Part of a small language model's weights: vocabulary 1024, no biases in attention or MLP.
MLP neurons of a small language model. Each row is named by its layer, matrix (gate and up: input weights; down: output weights) and neuron, and shows model dimensions 0-127. Each number is 500 + 40 x the weight over its row's rms, rounded and kept within 0 to 999. Numbers have three digits each. A neuron's up and down rows have the sign that makes its largest values positive.
Before each neuron's rows is what it responds to, as a language model described it from the Wikipedia text at the highest values.

Description: Word endings in unit names. Final word pieces inside multi-word designations, mostly military units after ordinals, such as 46th RTR, 23rd Marine Regiment, Cavalry Division; also Petty Officer Class and Thayer Hospital.
L9.gate291:522502532515460514455487482481514490500465543508509473580514498439488465478451592474563548600438425447421445542505442562468458521557530476518534510496503465447534448484472572504481514558477547456521480455500515499518474523555520453547511477553485552470463539517457452493499444497465493515563546575524468481495484489475432525505495534504528447570497530506495473565492524481541504457561
L9.up291:470414557481503529465427486434510464509579467461508391502539568522595512516541481457580464524462493509503515490475491503527462502539514527489520593451533421452487492434457454511460477489456481528496518536502453522532563510489473495536544497453551505502502465453483555476484514489550544438528499551430568442514551496540432512573488497540446458491573559455429563485491517513471453600483
L9.down291:515528541450444477463526517468457513433490519529457506411543521549500522479525486472551384482468500519461484491555471476431473484555485501494506521543529588465503401537476476526484492551522497456502515450539458471494435535456426536493562476476460483577431508523534495483555517452517498589464530497522446512511495475489399527505472570524554441544447455501552476519476542480521545459481

Description: Before a coming value. Function words (was, to, with, at, of) and table cells just before a number or object, e.g. "makeup was 90.6%", "led the league with 492".
L9.gate53:556509451572533433506500569567467476376563465609568529462539531485500508498527500429430503465518521540494533516553545564494560466387478513455487511444423483443539517526486524477486547501504403459515526498452503488525571481465513484516456492501469429483588528455592522491491529487480572482593515509487552492483486502416484481484541530503431459560487495513538429464528537402507496491505
L9.up53:538502447567515446501452491521424493426482503477508578498528448482524485485577453506465480560547507497556581519464484540559504527454450542506498449460518513443497496478492542523529491518506473563454515542520538378463506478504479501573587448556467488532544501529547561514527522503571469543555483517526474499516517500417525471564478491493537498528478512504518537459518483501522502502451
L9.down53:473442519552472427478417495498433500477506490519534512430513532410477546526568412576463403492470487542450481462556493496501508485546469474567513508489561490468470508514526472519457411481536436529488499521511425491456537444523489567471530491529520536508496435520512524466514518507520487503510523485481456544494501522504480489563546504547485499529482502566427514514482517525506467544470

Description: Mid-code and mid-name pieces. Digits and word fragments inside alphanumeric codes and multi-part proper names, such as CF6-80, SDP40F, ZAZ-A10L50, Sierra Leone, Alloa Athletic.
L2.gate536:486515499485436541525523542460534542545480598533515507476469511481454443570550444427526526480529549503453446523457513470556498500514532435498521511478456486507511481459505556505456532534520507464506473521473541478463485528524537511489532518489509422520511449484525487475511461540453458489523532454516517551521533516510433464487517531515524463449553478427554516509495538456505454539488
L2.up536:495477510515492479553549495463505516469460541546488562580492431432464492494513497493468516501498534556425498521531481491534461537473483442472516435475439570526412493454518487553462532575533532518440424562464511521497550493566574449502544513509535505443477485592511511484480477611515495485496524478524548476481482472562495487535491514591475510445499465490574522477505565431547512555485
L2.down536:503480474481555474531450524506483475580538493641529487529517476504529488547447569532477513423487536475558502521502470543559464415491513537528499527489478513511470503565464565513467524566531517565509449552515466532449529508547547556462538475527443399530563431497471473533560500478536548465501511575513540508530459510490542568466442522530439502574456473519548532497449502518502473483468

Description: Auxiliary verbs and headings. Finite auxiliary or linking verbs after a subject, such as has, have, are, is, and "==" starting section headings; fragments like eg, ey are secondary.
L2.gate183:512473508480491471468558479491486441447550441542470543498482510403460515490484488540449507492470534533470456533441397479534601506531520540555480550512502480492592535495475518424509540508537487514517447474435470500511529526531412527448478470523380416532479441494433502490556502567475485559524537515533503467506495569563578449520511459535467423538491525577505426545422529541530521523521
L2.up183:504485446475557438444524503506484479471462374480500500400586498491459498530421491510463505534418495530443514461486477470510529469510473470467459540538467422473599493495490486455488555585558478439497527574487493512526555479544502475466512518493442448574472490478535565452549529474504471473511516494526537470465500536465596441511498471527474499563559507545509410509546457482537521517498
L2.down183:496560488523552516494456487503566499491498497497521416485546536499498541554461512539453403505475459507495498472512566536516488539533459494466490515545480502486503526521538520524421463554528530504407464480551555501470479417502527532507478504524482496487428495528572482438552518490536482489523521530500563523506531468453495543522432468447477548553503488490510490513557449527496481458421

Description: Passive auxiliary verbs. Forms of "be" (was, were, be, been, is) used as passive auxiliaries before a past participle, e.g. "were broken", "was named", "can be tried".
L8.gate627:423559511529499492488492443516533486466509494507504510405505486553476517553553492515416485503475552420573530468488508476439474514453548437498497530492457497420464638548492501384449501543394493550576492542502551501568483516467525459540481486466474499479465530469545499425525546499492536492494518475497489528491503431474540456476574449519471522467526558510520514479515553522526478498520
L8.up627:443490517455478456470509488501494507577491449510506545563529527562349499459462552476507472562546534479504503494473440532547538518531520544455583411514489486463463512527554478528493460544483541525533472539447593512543500490570447519439521479509479486576455559445536544508521584556473542503502523527499585477415491464471501550509585458493478538514510533515493488452493450428505543510534
L8.down627:558519519520577484473529526582433514495553465511493515527539503491555472507511548481450554486476445508522488475488435473489536503443511451510493554506557495618474540477474464534504514453578446512536484452476528511471515471485523469504478449505561478446527438552532471447505508535524446539490519496536539469505491559527513405519437577493569533532466513525513441528554564462535462449548